Weights of a small transformer language model.
Size: 21 layers, width 224, 3 heads of 64, MLP 896 SwiGLU, vocabulary 1024, 16.7M parameters.
Architecture: RMSNorm before each block, rotary positions, no biases in attention or MLP, untied embeddings, normalized queries and keys.
Training: a variant of Muon for these matrices, 555M tokens, 4231 steps.
MLP neurons of a small language model. Each row is named by its layer, matrix (gate and up: input weights) and neuron, and shows model dimensions 96-223. Each number is 128 + 32 x the weight over its row's rms, rounded and kept within 0 to 255. Numbers have three digits each. A neuron's up and down rows have the sign that makes its largest values positive.
After each neuron's rows, "fires after" lists the tokens most often just before its 100 highest values on Wikipedia text that the model never trained on.

L4.gate676:077126108100163153099143145149054141128090177113115122084064164134164115089098164150124139170138105127177112133117227147121136086185142156113131148114156106125101124121157040069119152102109182133148150099114144175129081123149092114088122138145112170067114152113179156124149167152154117124059085113146165147178131143125209147107115133178172142094103131161121100174093051176095109077103
L4.up676:148151092091087105121208094110084137101153129101162121124116135176097099148221120116122138164109116134144140160173090146151129121149164116080159157126104179204085099132134135115150165076109148170124172123140134133118140104157146094116159111132129124141085090121153128133112091189075152119208076169166129113115129107140097150164171023118120120056136133150129146150136103087138100184129
fires after: "M", "p", "C", "el", "P", "|---|---|---|---"

L7.gate341:155116100107114197076087131136166133121148075092138106108111073088116167114137130069165098169153156112142093182128061073106121075135106175132059095131124143110111108077182200077107097168122140078085099128093125057154120130104191135082070137148139160130103126172108126148206141088131153152131166218123136114117135153146101056155082119094124145115153168188139109082174168160134139053130
L7.up341:121063126124136078123113106164115087105120110165157089150084178179078094047124169107128109080099150144131118079143072168076138118114118088078163050104139162152137127110030203069088173129099105143138176115116166075125145145148149128176106142120103131190102119081098074102090144176142110053121118101139157154124122160068147105171133097141122137060130138078109097113152111097134158127073
fires after: "In", "s", "ob", "a ", "b"

L7.gate19:136144147128133128127170129108158126078085171146113153142152169096123145147159128120178141108176146136132102104130111068114164132147118129113095138168149131088136113109146160091153177112168089119134142144135130175189151089125125152121064147175073114155176089132138132106094105064172131128194212095147070130130121147143162115115104123108144193127121202121186110063120119132111099185132
L7.up19:124127151138136076085173132198153135163125119126144110130081112147166154118124184159186176136125164125163144134135077118125134124197137177095147126198128150113111102134134146076099174076142123088176129117171162149172085147090177144112106185141107135138154119180091127138084110117081098172105156134134076155159147120137122140106091081164150166070093148122129137112114140080128111181122
fires after: "li", ", ", "B", "u", "b", "ac"

L7.gate482:116089098127110147105150103144132159079148160118109132087159128140103105068138166154118161074228151105137084173137100168077101126203109072123076139176110122140167122139123080158096160182091149113155140095105083157181126101159120108163070131120128106107144118120115104147144135097129098135145120161127109153094130149138084077127111126098150177120147171083114164123175115205047125120055
L7.up482:147146127133125131155174113089129169121117117103063069141155131105106134158074099079136120073074169090118190098124115168144132078123170114158099118118128126051154088114113185135119131064122135126141146114127127129154116070097119106069151144117136155068099086167144097109170125186127111088115150106166109106165152175128067121067207122148131170160108106075094075147088182120183117154167
fires after: "the ", "b", "W", "ar", "w"

L4.gate626:103109181116154191120145113142126172116126087112080091108085125148110148120207118111156149115113104122065110152137102132109097155169104097098100127196125151139177156143133138110117127124134160125161144115096139115106140150164149119113109158122141134070177094112090134126119080118140078111124132135058086126128191188108110157187220084091070103138122099147102159165121167173118133110096
L4.up626:131192163088119111087160139023108116098113102140117157164095082117114110139127165146142129117096161112133135175099133130158131130166143102124160174114172122163138143120089130096139133138144088136058146074096157167151083202146162128219183113120110162125147129119135133132121126124109147140126081098098107163152113161163118118123132140111120131175140101082135180138203117202121145072118
fires after: "c", "P", "d", "C", "a "

L6.gate289:106143132128148118061125096125135116108095140130097067140104131119130041116151170163201173115136093155175125155142116136110123107198137049072116101112118154145089113165127111096146127096156137148176103118169136169108121096110142155114133128105123089120082105101134137123050111151115140139147161109173073074119136117115103122205176099191179156062168127087095148139163194065139141142149
L6.up289:069163089109142147157071186148144118119107168157162077153107134051156068141129144122189125098161120165119178135170196074095168077040127115124145138164099158121130137123178166130127132117117096151061110153126125110151127119136066192211061140103142098124136109086126126127107193077111086182121106117142067135103119152131129149152123169104201161088165122138142159094111157159155099148100
fires after: "Gu", "oc", "c", "mus", "ubl"

L6.gate775:134173089157097156123078152099060136167129165148102160079108125148167161132163184152130106112156159124155083132127105103198045150137085110115076163111101132101103107120166146154136129118119190161122141085056162150115147090173150169076131099119151103124167151133093197158099186160076128143057119200178164110189149148136077111176138140072135106109189158108065123137126106103132182115146
L6.up775:128094119172188152102116159160134142200055070163109115146123120121135121150124158150166163146144118094123170172088144083070155124128125147157099069110109097100123137139174112125091115085144147099141165197107117102105103137147110079053157112177138163135144115157112151141094079137132137166109084116164138115138147116137151107069147132112098084152167170076187147102163094085144140103143
fires after: "n", "al", "u", "e ", "am", "s"

L9.gate20:137193095116115159127160106149139138103113120184163153081140160203134162105153068081182109180137136164138102171101130098149157090098090172170130086112159158132131114111088148066097115094101161100178111137160126121083126188169155114126124190136149093152134114095162137098090081125165151126132185100181142164142135114173130133166082140132095097107104170121100084149178108140105145131053
L9.up20:109101160100168164140179103115107119149105140151165108160171131112104140130043134105049144157170159083110110158102100162099053129108106101094055133095116148140087084091099096111123109142071074113119114053111123071147155150143144138177109079144098127107162149101105086139110121139142176132091137104139167180163136174142197119138097106163121104128112169116111106090124144109115110113072
fires after: "In", "d", "D", "s", "in"

L4.gate597:127152130163100123102160086155183117146185135156115182127162140140104226155082095077084115133062114109166110083044141081131110107131138093124119134115120070061128157107156100164100140130130156158155135114151055131152132102133170076112074094099144103134115183139127071145113112139168080195113170110113131130165126147087171055133132159163152119188093109134136089120155137097086108140131
L4.up597:142109091080118081146145149178138101125152162159096139163131153100126148169083116172124171122064119102116119136100171099121110088162126118173105163158105130133134173156119142079099128122094161114097141154133165170147075124156118090191089152153211145140072102166113116155126126113075116141134081159197111168163093057122146111167119122182154188182099102066143097139127134106135099121184
fires after: "M", "m", "ot", "pro", "n"

L10.gate594:145110133106095127077113141132148170100202087137107150110109134147110096179135103115152059133097131093085117079182143122143152042105206078114131173141136121143148106086108081094192108144096120166116133159122144119184157159175163147154205102119109099150100176061101090103065086110120116143137175087179145147132168130160117151137128126108157118129153092128134135125156161122216188177118
L10.up594:120152131160114120155115097128107080134119153084110139138072117102115106146097121121160113132139108095168084100137159151087128154158046119140219081152101094092153114156153062175156140078127175152117148167094127112165120135113067148116070098185100100075129132139121137130086121121089149119131105144082174116130111151120060152181149111128174135107094120120192128049123150115128101140148
fires after: "C", "\n\n", "\n", "s", "S", "os"

L3.gate782:112090161133155117116148094077113078091130183114118146174111109154095145169136123122109147141159142109145181153143110143181075155131139091178154114153095126118132117143148144112121151121124126165131089120162116106121107144103108142048167118106137132178128129097171093072119076121086174133106110161102150138118187055088130137121115100191124083172151128103109145143116130170139166097149
L3.up782:164108129086132108144118101082094155089165137145076122181080087212069134125093154145161115207099126195112139139134092158170151156131180104175145104154152087131125184140139106135116130125117134129160121110158107133167106130145163139084078147103125136170057164131085100129102146126164126099091128114125129118153086096100144154112129170164069115164114142129128191089144128118120092110207
fires after: "s", "N", "e", "de", "c", "al"

L4.gate51:143133138172097103032143192123132120121110158125158131114084092092097110083130114122177112163101132159123149143103061132088137097106168179119117135120148110098102147125140137120102131067125101115129141101088096135123102147080103143112130105093099132216126136147126124106135099122111140122189210172069075137134173141167148078122102124133123112181098115110110133165137139149104138128121
L4.up51:108132154124115146133129117127112079104047137161154120056108107103182091201141141162126098108106140181073162108077105135131105117137095073146181130228100149082123134063121137089131162071152158142076128170116132085201080147117091122154130099147138164141144113107096040127124126150121153138094234184098161171125146118150126145146083154190169114174120129111108114140146061136152121126108
fires after: "i", "/ ", "g", "s", "d", "ind"

L4.gate287:101083158197121097192141078150088124112132191144112101150120070182158093153043102133082129143158100125161142134160118089115051183144165125121151214149130124106120056101178162113156143195116160122118118131133167158073077114159099147163120058141133103106133134075090134098172131121094142089151116131083144115157141116125142164139129069179155153110153138122146151106090111165182112103122
L4.up287:114085147134201131151118065132109085074198129095083130149116194119095120150066093186094127133093152081099067165148137170143125091155114161139071159165109188118125073129156129107087159170124091109161133158137142136162152107115119094120150146103143113115114082135103077111180108082104147075161127170136090123074140096161110140159092144092159124064053089064116153190122096088109134086152
fires after: "r", "d", "c", "i", "st", "v"

L3.gate421:136167151092106161139171135112150139094108100124097080165177083161154118155157128081116148136140139167127124165172087110086094153083151125133121136092086182118179120157090112095184164127128106134101032126112106125208121146135084114130093180109095098092110124113169192110136133125146136150057157094125084103130177131109145146163114116149053147121134124102142140136123160102128159146122
L3.up421:138088108118139179148150083096129178116055137148046130148141116155117162143140130131126195086146101086109154160132092104189096072068115169108139121149153151115114136125148143131114123129127075155102125130126132174133142158177150142133149153180092160127131162080086132110115118178081107142131197097108057133160157138118158098117138171122150142133131102127113155155169180122111139118143
fires after: "st", "r", "or", "p", "al", "co"

L7.gate525:208139166175095122153092115132157123143135130106109092062131184136092199152123120105134131101125077107068122115141088061114104096114116148163179129126099166137116161177081140121076136144111154112137157120096180185141150128122049158135147156160102151161117155068120141149157113117095155103110124171121090109149161146174076117142173077180090095129179175103087135166109110137121117150172
L7.up525:036139164159110139144169109150131100120083111134142094095137109177137084061103091164149114127190113125134194126209137074082093099119115134138149133108137130121174121129097088180142138079140152141087109115125163102075099123130099136145153172111097098131131112116086088156111105049134107148134169150094100085063166092147121142136163174166171145105157132120131154088065094138100111129147
fires after: "le", "st", "ac", "w", "sy", "ch"

L3.gate263:175193146121150113133147151119084059144109112102169118116064103102136156168115147117129095152100148071145105176156115117090068095064090135116116129054085167158137162162178105154157159084131106132134155125135142119174125127123147132098137118136189136174092163144153118110140107124140132157143132143137120137155158104152106053089107114090164152182171074133108134124067129103163105164127
L3.up263:153121118152178132153147157168149100136111132095148152113121159097151173094145150075142117166123214036139099122075086150051110112118103157182151104081123144113194075133138110153095151123135119134170163163178092114122132140169114147119127080151163163103153074113155140155159162112111167133139127153155108068116159165165158171093161139072082087099111136116111105102118162131110118120153
fires after: "s", "c", "of", "u", "im"

L7.gate169:120159160139141154125168121088188143112059088123054166080125136125104131129173117112174111147147118075147200128136082112129128159121112081128113117108119162106154121122134146134155117080109110155145151126181130132161146139177093145098111136064124150139156185093080132135131088134108155136145090100094143126127131147058063118167115142170162160119149131113079138089146172095122128128172
L7.up169:154153125116152150126132121058149128105116166084122155070112088193112164134116131114109030181141166129125149113154087094141189117167106100126121083125146102164165138197130102172097109128140130105081161127118113129130107107137105117171100121122144151119086171087074122151090154125142065179129165129148110147107086124102090166140110079110073103163074177134085212085182126148157103122123
fires after: "e", "pe", "s", "S", "co"

L3.gate569:093116023096190095132129103097100100127099178181117118135116133098063069102049147194163112130167098125100071193156137106110143131101103142118084139119173152154160121149166181148090156062115123147164123132142205093176134071143087153122153157123051155074116095069085199122102184091070087111128161173129176114146117114098147124138108163184141109099105103080132096168127079136064133131150
L3.up569:137168136166157123122138157150108112151134106185114100117109126148098131093137120096099128063176148129058110157102095096032073190162175078170118131176141096132118110136134046167120115099074109123125122147094132190110153100150154117166170100188137138166106099149132179124160061130162134085182085116019175109110115134111090110134159145078124080157102125105093110100111140154129058190092
fires after: "L", "M", "F", "I", "f", "S"

L11.gate79:110112136151062118166080135115145110138164157130132186170141165146106130173168127139136092163156138130144152186150095133155149138141191141159088139133089097159133155112151161115188095176091177107126072120181120176118146101114110118122119175187060103118123146125104143149098139115151129083064106153100149132128155122097129085137195176069118119160083135076106145179133037155137156115075
L11.up79:141113130095121106100127116049133127116122086160111144130196137134143166094144120150118150199208148149123154114142059125068093150178214160163158132141142146190096126140185181180144148162156107116158118146107114075117169138069139075125121155098088106135126132119071127146132066187091061085125213125109085136170086132146137117113110119098135171089088077211128166141123090165113093161150
fires after: "be", "n", "e", "K", "i", "fin"

L10.gate490:163180115063115143189094160094106112086108158111105135149133148125111169121070108150186147115203184137074128142121123130158122108098138092103177202177106079162164137130109158124105151147149090092146186133102126090139157106065128088113148112167100166101145113080122096140154108111106132133065142118114103147138142149106188102053138162164101130119105137093169075156157050122203101161109
L10.up490:194169105080078092129108126119096127096123114152150140151154120128131124147165104120190105231119131116091146146138129086106165128168110123070119123134092168200154195117110121116153093129112093130123161143169150135072158141125186114096129169128144147114125163114098137148094085135130084171121185097130115160132056063128140159193135158123143140121051176129109130113080129103218132180173
fires after: "Y", "R", "was ", "D", "T", "ev"

L4.gate473:148088112123178118149169108141164103098141138180089098087129176124097119094113131147168145142166149099132083123184151094169166157148155091139128078129096096139144144123104124088147151063060091127095174162113147171118138085134167077120123154120164182150166098089109098176108151068111180148152092153039177106160143137099150164176110095142169136151120104147130142132131097137130128106142
L4.up473:173187110118172140105203177081211086126141100090073148104127119122142065101092113109123160127106168132084101155155123132127119111147141094116127126169143128084110137136112119117111139113204109139125141133116199186079105144186110166108178129156168143119194159149106071087178136150084086100140089094062141166104099140105109216133133144079129094159122161169123147117121121156130112076105
fires after: "p", "ow", "P", "m", "d"

L3.gate499:112188096148107099123146141178112203161072095096121185111173167195144143142124107138095142132128130120195116166160126117136130080136134076099122150186127140129134045099136153118105126151097081127109092102121086074144069130089102145145115097083128150111133159067110120114112146187165015145095111147115128088164170093123119118156157086135115105203116109123143169117103145192166052148073
L3.up499:107082163202115148062172115117190152182096161127106084116131111233101102100135119144112142147156101071152155129151110088150134134131186114107137103140118131132155112129145039220162173180160127150066162152147094154138123184115177176168099126154109136150141169066067113114125072160100147134058148073107130133090114163178148078127132116078130104115097113122179134147096182130113086092143
fires after: "t", "h", "a", "al", "st"

L17.gate435:072127131054138124146192072180145153158092122174089173126136141138183093171165097207165128127110127141135068118214096118120159118134118163090115161108155154164161129153119158127202140140101169100141089163074150086180064169127113116095158131186130169118153120151095087148103170119125184099202153142133098183148078116160153090108090166086146167102112141120105128122049132091102140095112
L17.up435:094130072132170117165118134116165157120178055160147093118094110161137116156111125146146109101152139146160155180125128159108123108124146124127118072199154128092096130146102151124133149179187119166158162202073086091196189143124161135097122130113135121148144130141125165166046116104159103134131095078179089074122225128144108173112095154131122132068136085085161157087175103130100139194107
fires after: "u", "v", "b", "and ", "p", "ack"

L15.gate859:138102133118140110157135184093101094160172122153112116141119166088081131108145110122101121130140138089057185141099150105171221159096142137174159109144101139103131112095214099115094116138111080084149136128107107103152138076123125123131148210084126130138086108166125159128141141139093095139114178127163118120205130136071126146116130205127166120119054182088138065061139131076128108179112
L15.up859:136155081088149113112172129129126169199116169063128062179083176165107117152130113114130139126136157154070134159080134146116054153132131145150192116142111153137102117055145115116149139118110096112120099113122134081113115151147132085193160098174131129178148171138166155102102124097185092145120146096123157172113122137180096106066139182104055122108134105112116203130171133102113144180143
fires after: "M", "R", ". ", "the ", ", "

L6.gate498:149158082107101108114113110100081113100131071132071095129098159095115151124139088143165120172155162130136081090126069089132124117133097101072146120108108087165130156139131103085133090097111083141157198120155160152113181131132169140110164116135116129161064114116114132121164133137110079118126162067114174146179135171075135127123212133175089102048094198108119110071155129190183156152099
L6.up498:152120097154143180084150068115131140109157069163131060091112094158166114142151113151099142245142149121092093169106137126126100128104141152137081100187158140147142088073139140129160095169163170148120158141199167080182146137118142134110147128063140144223127151137126109149159117138115080198110185139092159163133118142135113146119148132138118124168084194129075182057095126115142151182161
fires after: "D", "e", "B", "R", ", ", "b"

L10.gate769:082141155178130143139156115120075073180160156135138095136109126093079101111085107123094114087097074141139123122080134118148141210145140063127194132160120086097092137123133164138060124127139184081128162123095104184055163126064163061159146182099166127151061151129075180171162136138128132136104100188127147093125147143142113110160148152140140111090069221167160111164127072160111098108046
L10.up769:110112110121089143225130150142152124142125145140080151109091085141136220105084091102082139153161135154080145127147120150163098122114134074134122139193177102144098148049160148123103116113144053161146097159135097152127174122105127114217159093104111114167148094155079103167130063089124094169125123127135155130126141099129121070138145153164104073108102121098096136165107172130105119192197
fires after: "N", "n", "d", "D", "l"

L6.gate730:083105090147102180125124126113117154124186179169125147178086094106122106088130115091126091126109127182099106133120149146048159140158091121093117155094154070192168102147138124162048132134128118158161125136082109139105101108116094167113167154153162132123115134128137094146097156092124094117107132156100110159114105184122061152106135087113103162114156124067095137164122097110165126104112
L6.up730:164170078173141090116098175172160077119061104140076076080132152164147153071096129069210122129157087101097143094116130115124132126070144174158186127178087117136154096119138082180177110140159093092130076103075176115065162119164146157110132145147109125202136143137103101120158131121104164145183122219091159140135112090158105162189086165097131118134093123164079114115137135115154158155144
fires after: "U", "L", "Tr", "M", "l"

L10.gate535:087082108106105120150123093108123139092156149086117203074134152122137105119149146111105129114083130189149081168148078108112098136123158149149114137096107137194136108188134091124114133175109172089118132104142125129170145097157090152133169176134142102121154117162171158124178166105177110155157122157077078118156082153145102033189132146061082049137141167111185169164122122078153096113180
L10.up535:109111092130119102105088162164117167066136125106099019127183148122082128103112146158129097128050134112131083087114126151124119177125179169142103197142111144145073126094127109170112082118121152131098127091129139138139138131133050182164160121159190150072086203143136055092195110132194149156137131099068137068117163159113107112117207140086123109120116105111076161141113124103170141132092
fires after: "R", "r", "ur", "| ", "P", "Com"

L4.gate869:161090128151125143098094079156134152152106107151118099174115146114122122066103166107157150094156127172125154133115183114111173120135106120177123151128138110103159158084145160085141153108061176138077107152079069140070117113139114109152124139149109102111107127140137123132126073165109097162116125088110159130093150098164182126133179208153140096090097083060089094077152157108140102186189
L4.up869:128138128087174145106127145103142142129133145108107139166106096087135153134102140131130138063147126117036129116184121131149135083106185135119175095119121187157130161168118101159106128183128124160120135161094146168204113147085154054119118103184113138158126056111109141097097100121094109070148111155189119157198159061098147163077182132118143086105114119050131153123161153077135118177064
fires after: "| ", "M", "the ", ". ", ", ", "The "

L6.gate314:137126069150176181122117136119161099184105119114105132104131153135163089159123088184126141149105141124088146177150060194077162165086198153149086073168091157084103162154145108100114166106131110127174116110144208181119156099112131105129115086125150146130121170096088113117131151124122101118183164110096081063171127065121139096110147155116089111182179171102099109114151108121200143112132
L6.up314:157137148097113117131103167157113162127077142058134108138143144113147098147105108176172137143078227089169123109130110107141155110169186125120110117107157148143124164121124108098082203166099114146131153130106112138142120120133078189146125133105146116091131112108074109094139140178150159160100108136045124101106144107073129107115136210127142114169184076098108162121129109120136157065154
fires after: "un", "′", ",", "P", "R"

L10.gate795:066107098154145115147112166117097134106128138118107088094155114224136155134120202130109128187121023109108182127136177122144173067145133131169090126168106141145090094128123106089163148097121102170175110164141151134112147123148127092105088195105166087136085109108121118116075106154180162132097138165128152089162071145132094186158113105119079152127162134136157142147188071105153116127085
L10.up795:120153086163116139160189130065085140119131129125101086150134111141168129138145164168161132166104104102095148105118138073156144182141119109144092125205172141147097099084114140062133197107137075103124099165091120114115078150112154055113094160134176141124177120161116094128097109176188067167147194120103152083137102191169074151144112138117079117109092132137136071110117087088162073120089
fires after: "s", "C", "es", "F", "m", "P"

L9.gate600:153102087104126181107064144155155119071121149139108132137120162121110094141145142135169093115116130122093136083108117124111139114180105109101112094103137085131076134119169129114164124057070111158130147134147094105082133074148154040159141088148103181127139127128120113112064111107148116121130144167164065160113187091102094119112086114111178116124101068099127115224133102109131181070110
L9.up600:157122108149110135089116071145169171128119090150144134126138133133126167087182139155176116161127124167118115163116102160131111158165111161118159113242124134130124159107169156079151108122123132114145151165188195135100083145117088123136101116146110180114112157104133119051093106143180127087168231149136053099125149144125168128155157062110110080165168101094087149083127116215131102136101
fires after: "ro", "g", "d", "on", "y", "Can"

L10.gate702:127116140143120110112137086146099109155138150120156108112141106159138123120167180181076121140169161104165116110101110074186089097148066132136115094143175122148113159075107115158121145128056110145135171109147087112133098165138130129115049095124091083141177141081106118166103123150126113166178151124140104180107132124083174080143147124162149125082126120119078070084093103096144121080112
L10.up702:151096156163121097123107100162072122202158165160107168135055149200117127125166095084140135075098086126143182099107110093153199097161074146099079117128093117080066099088129168142084139113112183113115160112201125147143103093158091128120148135162119104161122150152129131038171160134101143183066160090103074083122138147109101114068145173117168135159168123177149097128149138148101086097139
fires after: " ", "4 ", "0 ", ") ", "\" ", "2 "

L9.gate580:118097086118203159139151097123122075117155105069144129128086108131126209113151123048125164153153145103164099115110099125144120096172116147161130091118058150086118115146132101115143093165128124185181167093193052124116111164143075168117098160117156111163103024105110119134117155183140196128103135092071083146105101148069114136159183144158094123140184128108138214123134169117166134166117
L9.up580:152200124132134159136107147130071170130134110124122154104145123130087173103110133121147076112120160214174198138117133111101081119163120118165135148156080119095122142179138131125152111141069164102165172092100140099106147118089095116091133122125132122141094102115213136161097179157182103156121098145088140092170084126140162143077128087196076176098132147127138135105057121058137114041192
fires after: "al", "ou", ", ", "es ", "s"

L7.gate280:117123129110162135156121146126140132125093179126127115142151149112102095128126043087089096095108148122116151122165149175052114086101130089188091081114131094112135076190120107135164124154149135137192088209074106093179096097161118117081139114039169123097184128074147152128171164157177143188107124126115091160090151094097172129145100100110145185111144141099126111159102097164106168116146
L7.up280:125131147103140217098112134097135131131198131162149142126136150151109134131089108109137088093115141110160189071149144207087080100125158079123109119131095082115146136110121100164133146138124106199120101169125132085152117120103154086126133067074146151126172090136151163157153145141128100158094192114198103146169142173106166103104171091118105164091216088106098078130103217131083190143139
fires after: "the ", "was ", "(", ", ", "w", "own"

L3.gate828:129139116131104082097120173134147114105123130125095107094148156165154159102155111075112121112138151130080093116124124093119185069146163095143173131115128192120160154157164091196097158067155145149075083130162122046118120089186187177085149135112155115139112116084170134150077146092150163164088092160131118184086134150181135107114090163119113068140119146125122120161117171126111101091135
L3.up828:131111171171169092110119161135140156136163144134093127111097150125199103184088195101101120148057087179082142184114131135114174066116147098152172120123156190111061153184122116098129087154131096106109093074151125120072079086144126129051153146060147181145105112128173108145108119124151152173160085165104096117153149163141152107102135102180109094117110147141111130141124151122138085097092
fires after: "th", "Can", "f", "w", "iv", "ever"

L10.gate881:126129123133161142118108148137208095161183099130047164138132133164138103121166086141142121120090084124107197162154101113149104098154146147150111174124140127136090083120137089163132108133059116134140151068115135164081180135129094127145120104094109168171105169114101144108101142145162151102074151104149121092060132087140151176154085080121098111137106099020096110136128111118158116102043
L10.up881:097123135165161173122108110113072132127139125156115115069137116174122174073099105115088156204174132118172122160170101172164143118150140127148100140181178125121105144145156144115098142147131179127110080189107115170141169080130103138167153107054129134114138080165114083190160140168117099148132159123157086149165175077095119121132108133087100118142120119115146134108147121119121161067149
fires after: "i", "th", "e", "ot", "E"

L4.gate777:187093125180089106107154181132112123152143105146126152117174155094111134130099133104141158145111073049117096138124088144194160159135152100126161155136084104115116075142219062150124085102092069167084102127098103188170106165157141135111115126153065113163142142132123116118132169184114096069128151076151103078183138080104133204133146135144183164153136097127148093115136164100117093185093
L4.up777:107097121111058169122114169110096106121135160184119178151166127111108099145162135127159200210148124145156135147102109162150115169156105120161119149147139103113110078119147095215155125150150098094080140142084137133150108140098132133093129153132099122168095160169136100196112096150074132123086128103183116145129110179099125189107164111146168158116124072087127109120156153141146085187208
fires after: ", ", "; ", "s", "), ", "\n"

L3.gate31:082177096130147177090136125114149122113132180188083137170184087144099114134175121138110145127089092105129152165112113145228145089110132198115186123098117137111167056153103152141094108138088176126064096136181150106174138229151117059129137114150104098166080126134117108102151061158106110084105177156134166109138123167088073210071166170135141122105183093129133150171151146145185117133111
L3.up31:105118099120140144143107132098083116067098138153109105107095163141144143154088140083140135223052113143165096173098128140135171106094134162158171182127143159103122066172150097129132085151080118100086134147122179150146106197150136074092075154110119154163068151138157122138030098146158150127181151152134119153118156179099128151085177107154092117135113093144064147173100093177153127109141
fires after: "c", "s", "C", "ul", "de", "st"

L6.gate260:192112129130159168091080129074155077158130167088084153166126086096119091062104119126116110140158155104100096147138157095160153144137150112114179092118131124142105067163182144111126096101093114131152168145114154101123130106173128058139122128101088153105089143107134142097059169167081128196094149091082120076074174145051152209143118122143148100161080081101125099126151128094144105163163
L6.up260:115148134062131163107088125109122137105158166131120096142113123049159156148079107088154088155114180172127113155089118163092111155198121101144166115085146135113082103181119142192123150197129165063074103136099103110157142076114117157109102101124147147097091156081130138110130110137115125167104126091155111194166070131126107172150124170164136104112135084091134162129145119098096117126046
fires after: "m", "c", "M", "n", "the ", "al"

L3.gate139:137128148147193067078205154191073089063112110101138172099137062123151151164175160097147101064132170106120118169098165095129127097083121188168145131115180102186119113170187090108085131111103120142071106169127113101103162140175139076131171159091160138136077127126103103137161153104176157106077115084111094212157156079080083111135080104116154113113078147111138147120124102116132109107141
L3.up139:148073157148077103134114117130157109148082111085120121114147146169181161101193082103152126145134108160132170115137075132068103063147133071124128093078125170101148206129088146093145161140151083135142147069169116125137153083163069082059131104114118179110125079131110129123112096085111132126138079100144154143137115127123139124074167151218118157110139178187085129132099174120146104173154
fires after: "19", "th", "f", "iv", "p", "si"

L7.gate259:133057135117155115115080161059076111112122090106146160154139090135138137153144071141128110134093085121168065133148121147109135148143109128101101161124103072110133083125147090117160148174123117148089101166105126136114142179143130093170163133161137125087122193103125184119142108125106138151180118139108096167160175148125124170102122080067141145110101131154137172163168161108112163093163
L7.up259:104179141126108113135148173065117128092079069138109123073135156134140110124192127128173162111086132143042120120170080133108156166141097179162141139097162139146119112103068098162127097177152096116065153094146112062125112090175098121151183121134086151166161121124165127147192114119131090141095122146081094115153135093099124133105099210063142120168141115108106160185112129131149110076126
fires after: "e", "c", "re", "C", "pe"

L3.gate498:123114130123052110144152163039116117137181180129201149051163097131161166119084117116123172143173148121114119097103161112106187097102139112141124083107093129145052144142156079158098169131117113114142154147078052082057137145160164125110145142142133193220102119166111129142114130172098091153094127116200102194118117126130100082148144112114126075152131095142113092131119117098148120075085
L3.up498:150090120125057122220130172154117104173137116136193077147122105129104095095151113153140150173160184087122087152123124112122127227134153102134152155117130116138084145119150086146078091121136092151145103155154058149148134139128123159166124113114176089180147134112074181149088143128146105212141131132122094144122122140101097150111132117126133075122169144164108124100087077147139155103201
fires after: "D", "in", "d", "J", "O"

L3.gate679:107139069104111182091161137177089137131050161162097152051136169141137087120120177139142136093201134102202136130157163161169146141096133153108118164078132150131111131140108139183124135075118125173112122104114153175186122081072133182155126143167152134080075105147175147123129148149172115158151162103162125114135102113057129102130098101085183173150100142104096171119092091167152093160129
L3.up679:108088143107113090160120102094068114112213151148128130181181100125156122136140132117157146183204129153082167135119103173144078100131100199120176204208153141139166118100229127102150159122172160147166110139119127104104089127157152106164122146147153140163084113108146147156123160140141099118153105156084164155129175126105134168069139153124152173071116174086157141100117065170086156171139
fires after: "M", "P", "p", "F", "Y"

L4.gate83:134205172115139144115167112086092124123146164155128128167120142095155166129140077167173134130112110227159146124071150149189124103079117151133113197123125098084138227126169119100134143139090117086148146154109147174148144090129114095125112149126117145136107180165128124121186105080124071107151088167148065108112135122087157078156175077156125095113125118119136109121131126109117118127146
L4.up83:078137082108154139118173154145129158071145126140128088104171129095155070148127088143122098180115131162213179070104160141114103149135153124095093161167128156150111080157122081087176117092120097105136175087077187113174112096118128120130075126088114132128134119155114137100106089152082175177155105126160131132103152077142146085151167110164172129172113065107167128160173140141085115146131
fires after: "M", "h", "ers", "n"